MLP neurons of a small language model. Each row is named by its layer, matrix (gate and up: input weights) and neuron, and shows model dimensions 304-431. Each number is 500 + 50 x the weight over its row's rms, rounded and kept within 0 to 999. Numbers have three digits each. A neuron's up and down rows have the sign that makes its largest values positive.
A block is one neuron, or neurons of one layer that tend to fire together. After each block is what it responds to, as a language model described it from the Wikipedia text at the highest values.

L9.gate425:498549487499579519439483518515450455465465574483551566492460540501449491394518561569489504468568572547485511475539514545462547559536560353568355374574532521522400605542510539449461613472601425482514460578491520475544456500603444398506516505526502386531495559445505447464393453409535499536471517495410491513495492434477508415514482458449528496536483420415484496520550485482529474449482
L9.up425:537526493445518557566570505473523401545474513445452446465491431512519390512437515480541549376493459455447516560483502546517504525533454555469510465489594517566462534604572594538451617477467485440555474585476531366553537607592455527423543564505537462584459516531487468414460469459588460517621551476524514500449513459564422580532500536530519544562454491454463527441483509493523545558505
L9.gate568:499487395417475547457654457514486476582515545472473554519511521502493540565513532603457493578441457571491549533530587517484526510491554554463486497460577435462555541514544540513543433575462495544483518482505446575515480580474563473446611499490450556537443493535455502456526534531558460497459545501638428470520463526561475501502563519484532491430452533528493458570512381478488511507454
L9.up568:565538452507461493542596499465385457493425591527539536475541518469474492532386475583426572494540493548481493527554505475459363484441438536564476477456566415495429581484564551509497559497461443356347535555423481511438588488584586401457540547516448448481534491407533537537422466543474449437520549529496490572586459580482636515432546474552411528537423499460533519464472454512585466579531
L9.gate636:431482528456406556541577431503496546494491480530540524599446502605459546427530509569525446413469436496505502506519526531510483532441477407536561490597563455503424604516439531465471540507513463503453504450533389498501510504562588455507534486503568591369596415558473445547484403555514500513479503504584490459526371517477521571628446519585540554583445491508464490475463492551513385529469
L9.up636:474495515608499510496542428417548458525583505435499519509437501442513485448431529494540478457438606487540518548461512491405513544560485531472529520481529591471496565562506467511421463494429468549589378570547485537466464521546541495552474545514426525508481513462386443435478462524630485535458591489520518554579422546493578532421516494504510448559401476440478452533502483544476533521449
L9.gate990:480509518534560559517448405462499516467536563381423531501373496566559355514483516558516512412465478509510601522525557502492458497503472580523464596498496535492467524518502505456477518539414416494569457444551579472532507589507440535496499531463521404506467384617525510497492402523480564404537501593548566486601414466491465522439485492487481539479478460448416557478502467441503473522629
L9.up990:420548495464516483618478473404486430404519437489500555510512484462513317434544459465637451508536502536532620498478450416524501471612555492423528528544513595470470586517483636545501487522462416476456424508476459561514547570482439565453473473467558516414577505541463507384446486526472517536507494509539463491560519465478629572550469523443495504478543509513472483563544491601512418488430
Separators and name-starting pieces right before a person's name in tables, lists and credits, e.g. "| Wilbraham", "- Yuly", "Chan P, Sealfon".

L4.gate23:498584539534495454406478450519534515489448564515468564525527529506537513464513477488466521574482494398465429440482538433591539585519399529527507498496487527525519484451541598473421422558459412509496487479466489542483565423576489495407538522534456432536478428531478551541538495440416522491619479468499515498524544537515550494451460568533447554516554551449569534465541495535504523577467
L4.up23:530568653557467427491514506387547446579562500557539401460568526452543572473524526558535517504606466398373513515511476479427481520452456458409542484531499573507448490484579546574545451519537484535495511459549491563482458498568597525442507423379514408425439516503470489455545449381553477517510416509468612456483438522506502591420529454523444572511472500558418478477437477493388498527524
L4.gate51:492454487510580461443506471538498470507472573585457598439469518467526503500586466526553402464591614445382516501465477483471500569564453521521385529531462616516492438544496447560479537537522461424462474570483458437449587483529520463472517449501440507526500416512572541574441581498411481525453513478356539567577496549451530549511529553484493498407520581548502559614422400528553585480536
L4.up51:486504588451551518435450464489517395481499431532453580460599473517617532544452406535492544547537512472510543549403486598493514508561456519458566552525476494486429524456563461489513448530469490544535468465556564491527409506557527525523558534393459390556480433468495436529383579549519419485365574520432449479550512483384457460485539511572555403488499430496523512464483490511463494456538
L4.gate836:472551478429618445591368438539492505538564587535538462539533509519461507493454407424525513416478510477385506463445470497484485545499465507485504454484483498512537535492522501531529502528455551542520469472509433612538588460510483572536557514491430508438451484522374365572541564542551491549509428414492529517565480443565455531496528472414515513494550487504531512427519579494467521480466
L4.up836:459537581480471562518408468471536459474478491433514547547532476499504460485554558491526547495498481468469410475464549536465652428604555525482403541501542465462499404462501507480462443530441438533554466459544549526501567543501482438420558527392392500528500442475517631579524472524446550521453455488503509445524556518489392509508513472497565464543505525493460398461500461513508490459515
L4.gate1064:436513547435587416561536449500445430557478537548488546480576480477458483583530514428500507462468549604468539568554499438548468450526480528503432492475473488483526460470525433600484515510503455450580524541452504640456483459531548428583530555535438487560457531459429611491513487544517489511404460558512426560477502489546488504542440490495431463626524448525448532494551468471494534553502
L4.up1064:415528536582468489493538509385446505501546501466487573507484468574482547469533585488529518415449540479554539459557524436436539481405469420479512540554518524528447551423456558510457549514524440419473409491412510619474410533473485510506474524462291555554552413442391443488533502404518525538534434409513453467465560536617536511492487533445476400535548479516486526424520507501532637509489
Mostly the word after a comma or "and" that begins a second coordinated phrase, such as and, also, later, partly, eventually; weaker on approximators and digits like about, nearly, 9.

L7.gate1084:505511489415502537493550549532492558530599538583435394573509462447503489563481535558478542574457336479628525494501453527494592448559523506448355515462450542461544532462499530497426508368568446484443517475501446486504463507515533481451495469575566491561539493519465503593458429465562513501539465503586537486526517558556522518551484497383469485419503508492488485505544506547447516534570
L7.up1084:496556552516417525449493525475486450552502536505482451428459477492533510568413414523519574525478490532568532495453460589381494488500545531468470417401434521537517437501455503555513520466521535527511504427473480367446456505484541521527471441518456508470410530511476514474529475462510570459584493553589501601547508528602475509517488527444509591482511506512562548546503507432451599523446
Prepositions and articles after career verbs in biographies, just before a role or post: served as, worked as a, elected to, served in.

L9.gate623:483520445464452525580449469440505524487475533498487498496486600495562502484460451490454489545489501483467582439527487560509471586534532429612440402509463427554467530413510467583530392494534438460458442444572492477492481472541479524547574501505504511457459385484456418455393502425480503554513510503527530530493541528531566484506439556500500466542456517462493520501509530502531514422482
L9.up623:445442474479402531473439573492547479455520493456448485509444485510549504520438618463485418391496467534472450630501511413424516607507517478533467541501527489530516493533374448564469486542527524380464518489387534488514408509446537572483481452430493544458561456541527469457491492453483529471531554653505564515612508531470472447544588399515525522527485535521529536566503520494544503493521
L9.gate872:503485541403570581453549536591491407626466482467474505435504578512405510549478514456493489543444533511392483509533435477559601443483491434451483509469456563523488544548439472455474465531438475595472484449449448557570530563463552487452386525502488547474607511587529576465517441471497506567527548500429379470460495444479516514473505551520582558575473380503430458438414446504491542589463
L9.up872:559540583419526562464622586496481483586431600482431515503538518538434518544471431459444463454454547552451612515465611446500477494506442523473452520485481494508588483471490512421517453530508455561503473484449497549468489579521482533490470504429551502546500560507547483500474459540390398448517589533480438560603590593494458550559448593536584480496511442510526416487431576541596486541418
L9.gate1103:458518480442515523621463584534419471493602538543391441476498518437526479473442535483484537545433546467521544524474536601562535465604539457505520485397492532540503438450473518549462507440509487524499497371542508417549413482568542601382465516523559490488497526488451550518546465417517498501600454429549556528522476510530563500485474437544509469557484541580519555472548519460518565564498
L9.up1103:529433494458556511560553380497499506544538569570584559525549511479511468502589508416590484469562488540437446638504547397577457498515455466486496511464588469546474484472513556506437374506540560517479529496523455564464492533378503390543481456507540435531494467444497530444462537432432484501398513503564488532480402479472469437532535477522491573563466544546485559537420538547536543518537
L9.gate1356:562525560405520597622515538543477430452525453471542528497528502496480491497498463566459533483561470543393520555594537590546482444530486439530485546524552588527483470465524407511482521552571486495504554540474522503528514487594518573507493502554497492477491539542478483379475437561516510434502550487486541491562462565527478638487541559532447461467383488477456403483530552508508530462443
L9.up1356:464583570490562590529502556458465579453554501498557475584425471507486457479469451508559577556518482507490474471548577550505544560439443500446533430505550497507576498600461457511476501416577445568510476511516567590475534504447536549593426438503558405536509572548396494450524528535518453434571519503607517437463511434502460525571442539465541402611328506512537505450489516554488598522490
Digits and number words giving measurements or counts in descriptive text, e.g. 25 to 40, 42 mm, six whorls, 19 cm; weaker on scattered function words.

L4.gate13:478448488537446525514439438444416572458586472548475483428524543493477465437519485360488462505557577465439499389576513521451503523461542491437437553519409475540412533448501419374492408467536541434489488449468438475508535446474459440536514574502521447394528497449578505521535511503486508503641491443506499475498442476483457473519518583519556520434539503442465541491519551492394595479462
L4.up13:490518451521479464505484434440464573419545516489577483456467503409586413460510422485473441514563423500446463394536482522514433528449485562464473529502474555446477523489468548400427512498542573435461488517441480541443567483498558586538484539578448458499462527505560533502507485519593554503451522488431476613498489518529490519614500437527410459533534547368471604579456520523529535548483
L4.gate296:539449558555501617430558484532519418534568561534506457475511466412516522620504532525604540475536472403468446494512511468430456476456550562524515456514506570526563455522496417521394460452506469551490459510506574492533540552466563482558542637483327535452511436477478432497406484469511477536468461477498561407444518471439473437550422499504447549409480444526441495507460526580452563509501
L4.up296:442499548557462478506437518522481558540500520612479526536509524551486580443454507555498464511413483437498501531440565552439524513548519496488348512573597495574512511457507456585434457459565478527587478487586445401500476512446541608511454625441490558411551478467483433608427452566506555549408521498464473364397564576505486515518486542452419528589518518490529534495467521491415523589564
L4.gate854:444511542466449392545555527489497563551496527609379478488580518591550518474522601506528524502555500488421517556570530444480512471527514466546477509498554605535507560488543462459484456523545500494503493460482453536455536549475568510552548478520515561467610414378564517502425538430547515522420482514484509454456520426548610565530502368576532503510531496472483564554495538496445587554520
L4.up854:426524487477439456525575590539570554520514496535299501507469539543431559496548516532535449533548442520457520469502584448503531471530551500589480514434501585436518478434484507557528447493528501513412530598506491517477546526393571453527518520484501557508511478485595426513427456530568503476472461471572508536385389466456530518602402454515488562527550496557487513501552539590464548393514
L4.gate1219:562505463506447454491557429503485466493538552569398557563476435561449466565483547528454424420573436467482495478489520512536487503518490539582443498476502566513480454430600571399545596491529524410468486476534357535452465493533580512545543486399460477427531495542488538561473500507569484534535559461567508474515476470438565491386596508552448549546562542508377476442533556626551441455558
L4.up1219:566484511560468479508460451540499424474506552541422479461537544582424471426591651465477504488519507490576587449471539509507526483520480507415484529466488531469574514544556463423523456451441461460522455510512428385456524511474472407473546467450449538477454540424520454580435475461561561454560495442561495521478527545546527388512478502581511453632443550399470498492534527529606612432423
Inner or final pieces of split words in scientific and descriptive prose (hydroch-lor-ic, perox-ide, lum-ines-cence), plus common nouns like spots, ground, bond.

L9.gate780:467564464520524530439604534583558450430537513516497476549491541489445518353437529458601504586506502445563563521457557520501446531600440462529545541496414558483502397473495474534527454529533477415482496426399492401512590473502549590433484423465465512473448523522511508504413538462526444524423528469482441449494384566416488578602515473513454456417510538437487471450444453437500490376511
L9.up780:531485467496562487500488418442527493603504575511580477548504477546445473524499489431502491475565393541493535526542545384446491502478509600600568537447460443497521544417489497468504456484539492561651584481555460543623500409581554461526577481532421565500534478564523545526513485477485524390484510469480564504520601441498506340507463571449525446604533509507460562482510594472576510538456
L9.gate1075:423500400516505501504527522580479436498510460564576524492565538532508489516526566480509511595499526488563558515544442493499438545477537524481525549500527507513449434544511475507498496537376464470403572444387509468469548513501468502481535467492444498502495478570475475441466524479513455465488488447537475560574543471399421505697511439539500451574524502502514531468488442580488491348562
L9.up1075:552542435496480531508550555459501496465544431492528554434506445500428556451494516444540481535521531456549574527531492554415501514549542495460553595484449584552540423410496558512518503539577482500500525429535603447550539460515534482353511539394490482385495457535499513473455517528433500494449471510516500516491515427429513493479506526500414413470624518535480422511563447499504567429560
L9.gate1122:465503495514555519482499535510562434468496421503534530459533574454486528433572429480553624509575559458537530508509510509526455513577521454477477450573433559574527455442483490434443523539473501531435512515516587532552557512528505531437506530458518503472518503494506471420451431504473421565544557552501461484556428400419496555596550591446492505540593590541481539450484454555500532473528
L9.up1122:470469559517542499486537508464537443510428473489531516465563510368496443598562471485495543563588507500555551504434491550492540400516592492542478514557432410516464471512561527509480511523380476528604476453481497531562481486487528512513482569499596487530472471550558533479405454521499550514545479627554561437526459458504488468525535588456553428519464576482543498504563449533425492438474
L9.gate1333:518494449498533539523488488533432595405412646506552470552510472498561522538465372542567481505485509558327491546615508604440433444586423442505537461473597408542498424563540542509571451538524435463487520501489476490434521542414435546528473468496463516506503497472472543437440524447472461520409592535455383464481620492482467492444475520468441558508496366516503505489467608514467553565519
L9.up1333:514511479416585437501512531591542494503511518531523519454504460492442408499572518422568535500566445479559513460501498462470518528443507399492456411555466582513505563583503414477437515495419486531394459589428550451500512525522525467535440512478469459440532579474431405460553458449509491457501579409536502518408501499537544595468569471500471412506492621506448411581473561532512514506441
The last token of a clause's subject, just before its verb: relative which/that, pronouns, comma after an interrupter, noun endings (taxonomists, users).

L4.gate115:491475540487416509537505520535502478478492479543520529520537528503587503568492499491431519550393413471505466488561569523590542509566519475483411518581381456529507428441512553408446523499512505483537501503531492511461441462390473571509463529517561473442478488589534532493452501476400545460483492576546581509506488449565426535511506488475518475501482450495554411601482516539520508506539
L4.up115:415587596501512590440427515530547458491537564420626597598554528536534469408480473463500507599505436467456483414480434554489376435467519492564502555516440484500512524531557539487497442490481549496563601437534445544583475545550489541515434460517390425435529494523481520499514542447436439520487520523557557548538487466569462558476473494506511518547406414570486470633472547568573441465538
L4.gate285:325533477492461517473515454477473470455392400564536397528404572440580626463584510555521464530501550486544452444531592584488526485482556551491482521554481481591438554519461518466444488443435589536555513450537397428469432513515493415453478606540505455491428462581556506517453600463441528515462490554576524535437485490464503500455493402444447532524515553505595440540551458415504561484457
L4.up285:438496508497538581560671482483469521489471476478552552492473576509463459455569553398461489561547415499445482467449525500484542444480548461536468478556478374445526519488456521531410460468580603535513501504511486495447598538592429439511510477591465482500412424534533498532493474482392472531498419468494480458484466504518452506456494521518430483444507473373427511612500613493467544486541
L4.gate539:536453463557476421470499520492486444499592496516434558586494467503495542435516471542451483427494465467496580550486489490581454565622502530441538545578495573471452518411430639466472472525486549517388494503429483421546549472504499481489525480573435596456528432488388469519514509569554459499610490432533467503520538411535422521494445519469522604534522441522583528525522419468529428512534
L4.up539:546431536543469463447522484573460440485576485451531532518533518598458566477515500439492540439466435451563543570485493564470536449539468513536549522520415445424458532383558536471542406512459501515449563457468580467623479499515542500428499547550529542494518527498478496474440565412501417470546500515525514526519466483520502541554423428530491619536508498548635349508525490509458430574555
L4.gate613:466559496508456479525529461432508496486465480540445619498490524559512425527527524449453532551451369567550567456502535515510421526472602461474455523595498439522513506524444583475487517597459533510555525527481535490443470440443457454434430381454487568484489503426424450567438408564553496434526500436488507498524561526453435514547499550480391558486517499451541534492600467503509405541484
L4.up613:510511540452421433553482496524532475529540480525428533575496539568506494523565587499466435505460438565435491473546565505434492524583587510455430483547560446437532504467471390474538562524468486458502477401533434456530523500456451533519527575467392493551385534468421402531559465418426519440566479543497489467495508459556510520476531441510530623479569521463525567472506509427455480461510
Ordinal or position words placing something in a sequence or rank, such as second, Next, 122nd, Third, previous, sequel, assistant, Chief.

L9.gate23:506486457511448464473442554418535556558537439504491481521450480534596466521590500551537532565496527523442586463490576497483535450512500508428480446457589518392557494487577434484361431507593569524570457441523558499497464540426461516477568526529523459544474544513548513546541484605477540569522474624485438579492536554486465535569441515535535517498554581428467524534513513547564448474476
L9.up23:432426572527431557490422523535573506460517515434452501530528455473530494556571592493571466491546489585532572365487492472437545471536515463441422473543479557505515447564430545513524437474520544572503478460442524570504492399483467402557500514565442511452493474492526488493481511388463591473556440495479464451521498463527554441462438495485496507553567542449561489554492532490539400485482
L9.gate1285:521441519540414425407483453510529483536532615463508547434533537475527577573537509488494563565459496584532535467518477489683537460514556487483477575502546446529595482518503488472415414419463480487546505399576536539457543435431465474483587486541582516479426512424502459523513456497512492514530512451522536495470526523483541434398436518551560513533530440508585449522552531511488445570455
L9.up1285:481476538426475421518528542433453573471527530474475534434509491516468508531543486477521516543452427452516539547490413495478445546519464505487544536535592462541573528532482449503536413552575449475544531464544500524482631615452477522541421443551571419459568581612544365464444481528473456545548487512499458473417508520513557583474513597388511565474566532482506469486545531433486424536564
L9.gate1320:444436521433465527530500492470398576432515474527442522439487508491588575501496489552484480458465492527579566400470628562511553486488483613557522484540457472509462544513569462470478528499454487493587500464533580441474491469581572472529467546414511526489454536527380523484456513609525432540549534656524542485540488529452583482500472421428516529536487486437466547572547437455491477471451
L9.up1320:614544438421545478545531475522439511492462553421518546477395570516485596462472490573497554524585494464501522568529464481536577432488432523494409594494473426541508471562575573552421570510481483522496505623483565566562490469458441535514461505523435454551506501504520493405551468503536564490494459525487468557410412549612536493504405468465426504595373431579592479566459392547501523540517
L9.gate1380:518509470527443457539521599502589460441506539567438434478398497412493496513570586501572440465489477581511492534487468444444448478462379474506541511420515449503533546531478409501467477471547460544489552546466608504555613531509635443520442472500448499380584605525502438550547430504511501540538478541508443412446534533536493493507452507469511536547541459490544450539447565465554461555447
L9.up1380:485429529559467530458554542495484521461447485491436479511417471545544467420520500536484510585414490570586513551489496478540516595473515556495521540506536527455581387488421484503471464350534495475483496499470461471466475447439633521459396455483544478463492447480600515479539452547512517534523526548465499458453451590418607560586500544533434572575539533476546544499426428481483497466528
The article or possessive right after verbs like earned, completed, pursued or studied for in education biographies, as in earned a, completed a, pursued his; also weakly on scattered unrelated tokens.

L7.gate1391:570537474495569601452476553529440482563499622492473432425452515423577487466518517523501500572568506404493439484549467563512423507535475459510478494593586507553426611464478548588517454596537433486475481536505504392443487461464484466522474585565503586515467422560436586489521563454492466538507526482469501454433533498481526412482504433633554549512525546377530546485480438514477488522380
L7.up1391:476518527532580509471508495479563436539446576474518502488514495475535496492513478494588555497454491550521611524560525490607400499524407537483562517447485563452417452531502472517427525515534504517470465448440406502451586574510465584398543482536486559520545458541477546555469502516561525386532509594563592478537449592501538476489436513551641464521504477561459466497509466472507427582546
Pipes, semicolons, commas and "and" right after a name or entry in sports results tables, goal-scorer lists and lists of people.

L7.gate236:518488506573421546571528514437497496487442411427485513474512617459469429467499530513533493554536494523557461507431518432561544494517509487448582547519516455568474558484587455418442426448553476398538524394434541547536601516526441511480482521569479429610443447494487521496509454515564567560522458559566589531508408541518527586475543591452465457545491483448485442436448540458456608603524
L7.up236:516566478495520537463433500437419458470595484472543577493458499498531493462511523468502494514555548531419444497459518527555519403529527458526426455607538471511509489408551598554433466431542543498543514539450560518513503496462578570418620457547481427398402477523485495588424422457477560477527446517542521488458385481494424513529509610507473592528534572449427508509477522511456457515549
Function words and nouns inside descriptive passages about what a species or object looks like (colour, shape, parts), e.g. "The shell", "crown with", "green on".

L9.gate323:608506483428537475611525517505510477595510451488450420523533469382453481525623535473470533494555432457481493481523532516525581423493510476561518485462421583501460548558526476554471433550475462470466472478517507526608543532564495431510526550456500506573499491454559534499454515441501425550436660493491441482513525426529530561485524551533599431501555540529531512531509567444595554530418
L9.up323:525493461501518498575411574498521457502564496512492420418443530481418502524610473523508581557500552500521523531521449540404509404516480482521560605430392592420540536441414385483514458427440533557537472516565449497571485476563561419452557477561493515544465469502555506491393502521484493445496514491503521529558525514529531653508462524496533550591582517542493606592515606492531503530488
L9.gate481:403522541584449519297522488623415474550430526505495487504475529522522435451543568484536592545527491387598536482481485555468530507481545480449493495463476463498481542488524555543426582482522561486462532567515569408522523500613506633532443504495605506478401548540587632424476559465533519449482508423518480614481514432578500512495452526430486383534479528504516504575517465502435492411508
L9.up481:435419481471418391461570467604505425463453507449445464452564526538537489493427527471520498520442558522469516440450477491562584551502498532498525417512480499472507488472432505566576576517475477427442565437480468571617550524458426499427585550460567532512469470477553528521463558503546489481415481398551420543504583527478487493522479497512485495529567468519508499457573417582512496484420
L9.gate731:449622523455446487563474541378473503553497485565441491482514598448474398487520545549426458578555530510488492492497418477550506530504522474499484549502471522482417458543378419484471491440511531511474483492537475602511446465464522550472456599406463533528544454516524452517520530471472501535498500517545573558443479446534518542601495400573502459537482598463524567459442533428547551536444
L9.up731:504515538506548506476516389459532595483486457544553474556436428578513472405461440465468468509480471449404519438493594506495431533481561473561526500519519420522487528465512457497503531536516517472562585504521556500554430487458445503467645427487568559612542479480543472436489527527511460535479487431526458534523546481459482478544504573478477568460477493493468434580536471528509472454494
L9.gate1004:497526508473428601415527466452445503512593402481594454490511612432525527497535518477548592495450483376431478490481516373495542451520490494562463497460518516513549496563489641500528530418562506503432431403507465493460554464522433457449580499574591520514552550485403507496562458441519475544534500436580424572575465529500487443435541592505473547499448469534502486495462487492615488497420
L9.up1004:550531477520482591466457463568525519561523424507624534508529538526472466520484470409605457503445581513461456500479516401502456514515504458489452464513472399504533519529425628441468475604574485487487501447534571588571576467488464497544545456475502547464439555564406566498499503448591506518496523486525436569516486504479421487361540523527463482506468522486415474480472452519520548465525
Ordinal words and suffixes giving a rank or finishing position, like third place, ranked 83rd, 4th Runner-up, first-round pick; also measurement units such as m, ft, in.

L4.gate67:482513417519544502520508446477539428495488570441490449465521488482441484467496586510506554639524535562463464434481463539600536493378571553471585480518561388518553460618470552621486507523538435505587461459510545415544512533604425464522491558507511518550491532493463580416475529494528639471537508487560493532464557410447556544477453423528457581481420498558584408429538534536500472466455
L4.up67:533545410547544566462504367564544448588479476473445429449499515476462611478481565438522552571447538436465503573491543466539456525447540520511534489548489426551538464569558627487425514483401413493525554541515539506439447512514463533557510465559512501535482516419441509534459484423497571497526556452578438573522595461575523514425510474617495454541467395474554445455510479452480391513458
L4.gate92:528371455548533430540443548469469495509506524507482477428552497519427518488430660439442500491558462361452470552460456539547536511546567483550455620514602520397490546557547526473489542568521524498518432415451566490574479542441445526566561429382501495525552525475372563506518526519448507520496599489475533484398477539500488506479565480554515481513610471529462505526455445501502552483472
L4.up92:438484527474529489406447542487485591530509624531387400471469565498588566450512583489521437621488518413401480442575470518497492436507544499441464462519585381504493538544481446503465523586457473417396523583522464485505494631511523520478536471526510455491455586530486448398504472471561516510511482410499369569503553497504460348474517454537532511583507522514510544581458486475513505528467
L4.gate602:481536444516489481513501552471389503493543464483495386442465519391550517537482490582563499486525519553487616478474547486467581559490559492484533450514568499464618503516445578406571511442466471574578536549443542526521542489501503424557471511509509558463504487455508466509493517501520538514455524550497502523517607466536594416487483448557474470569464500488545627555534473465488447456543
L4.up602:618487477451466512481580553478465491440517459435508377476442528555490519530503542462515459414446517451568504576582476454519494539477505511502431546498521401582487599423458540370466440437484443498551536555492527467547391456499511432502503452497492488380513511609522470472510514542542533467543497456510489503469535483541586466482517549508549450539503455485550566544486426427508462480499
L4.gate1395:561507516494541556463455562513524465502580477547462392457422465560440382454473544477585507567495519489435494510506443476425566553493464534495477536494502462494492559517468505446505541519502392507493443535517500586567489539486365473507485604526503586560501533496447485577508588564450498427450489525560461504488430454474536498545563497526537568439417365487483606486398490452505479559545
L4.up1395:488492532503464486439464486559475454495492434433479514448598470517549565495464506455568539495432609555463531472469603487530540460509542479594429522521532547487480536510489498490507508519476510574528435450460536466581546507391359408509417462507515402500572554535449507515492453555501500472488518505568505482610482546495477475484480452592506560421569558512553521506448564512453585498469
Separators and filler tokens inside sports records, such as commas between goalscorer names, en dashes in scores (2–1, 6–2), and colons after headings in tables and lists.

L4.gate61:493573477590479551467555432408562514507432541491516554549549470563428506484492464523587528526537618533470521494452465454550413396460493564505507567558478473509572483547492446517477594553458511443580509529518470512541544497484477491530577479551407518417395481482473456512500530543444516525525585518632501502479498559466475633476475476480500394409407487405491531506537416485556437547560
L4.up61:432555447477424557441429570531516504503424506544416531486442460524544477514449538535491533455587528451497636455485449499474501467415503492483485486494432396479552510423516489462555512438549471552544600535480568351539459513433409497528475571521451497558499503486469470592508452489498491505538429552471468405498487489528380560516514435494452520476524429491501500488560467477572507543579
L4.gate138:599514475507474517423566540523470505498469499515528483486367516453523467381501467518546489554440448513479520511489443570550514466507473549427509509574479510453512518583470585483453442436536532570468492553477517502430489446532534479440405523455487525490492504533501645551493528526535526497537508510521542472455565553506541596578518532385504614434449546537581580502550457505436570515515
L4.up138:549530530495493450491498484514524524507512498594475381447500538504560530451504538598502432517515465560511516558542498571593489501579543482490449600513564490442479557528501475539477396505385509532459480561545544431522511542405584496433473563493500506479522510489524512445578482545485490410476493553498576446492480513524485513510512471465558550467457520471473493493561563531499547502463
L4.gate385:504468538497462508504453467431455488500475437497462476498547485443368544412489553550568519564460488491443501519458506445408473501548513589412548488508511517481635442458451450543449497449413455492540659592520525557502481447481492503562522558455571576409506488594578542490492456525491495528523469463483397425473428462539478640466478469479509531388528464556519531530553476560560471421470
L4.up385:532510549521459409499551493437514472541609492558528534430543578511476422496472452502600504530475433565443550617469483596471476514499477540416504445475499516486514381407499573444489533455465407530553569616546492434467482559381544513511559483470495620483479542523444465600635467465583479533465438417462413392527403457513542619513485546506493476533537532559536449458516501451449541450486
L4.gate1272:539508436495436520458513510498441506569475484472423534501521494533560441471534492554450468414524563494503516512472469442542512469451510556498494486485599453488493433498505507524490451508506454448430599505485454470501476510528465469593522518484619513456404550483500454406460436467565542482547474478468525391538584513551511577492387546460523533454529401596497457494491411395501399359471
L4.up1272:453497562571507532554531499493532380488455467447559540475471504597534491479476529506504467496552487546536543514479432456502469438509516590579430588692532378516404451495508446490489442470547479544500586547374420366473430552433553505556452525442509491429497422404458564503463423512527479483507509491554468420473524517525572494580423529481486569568466452598479478379499455390507519491503
Verbs of study, work or office in biographies, right after the subject, e.g. read (law), study, served, held, learned; weaker on pieces like "post" in postdoctoral.

L7.gate269:480499506505480470508500562487517477590472594472481568564434527412543509496552428463439511534527428505430520465418444478513450525505416462567513559545562496598458477495389466513553443474480480558596564459474448511393453484380547520564580496573535431408483496460485477473473525531418415550471566564580534471485509503505430410508401632459585605587537548525416381475588428493440484399474
L7.up269:406508506552540558457428500517589472423548510426379500502505488412483454539440608417524482409481459610417510563439428515530467451520524489506513524481486506527524508479456612495483520570527497542522542605570448539423458469561501573418463484480457404530538464437503480515494436535492613461563543469602522504444418511498470456425509571525496480555536611504461453515520484455564502506501
Ordinal, superlative, and quantity words after the, a possessive, or did, marking a thing's rank or count, such as last, first, third, best, only, not.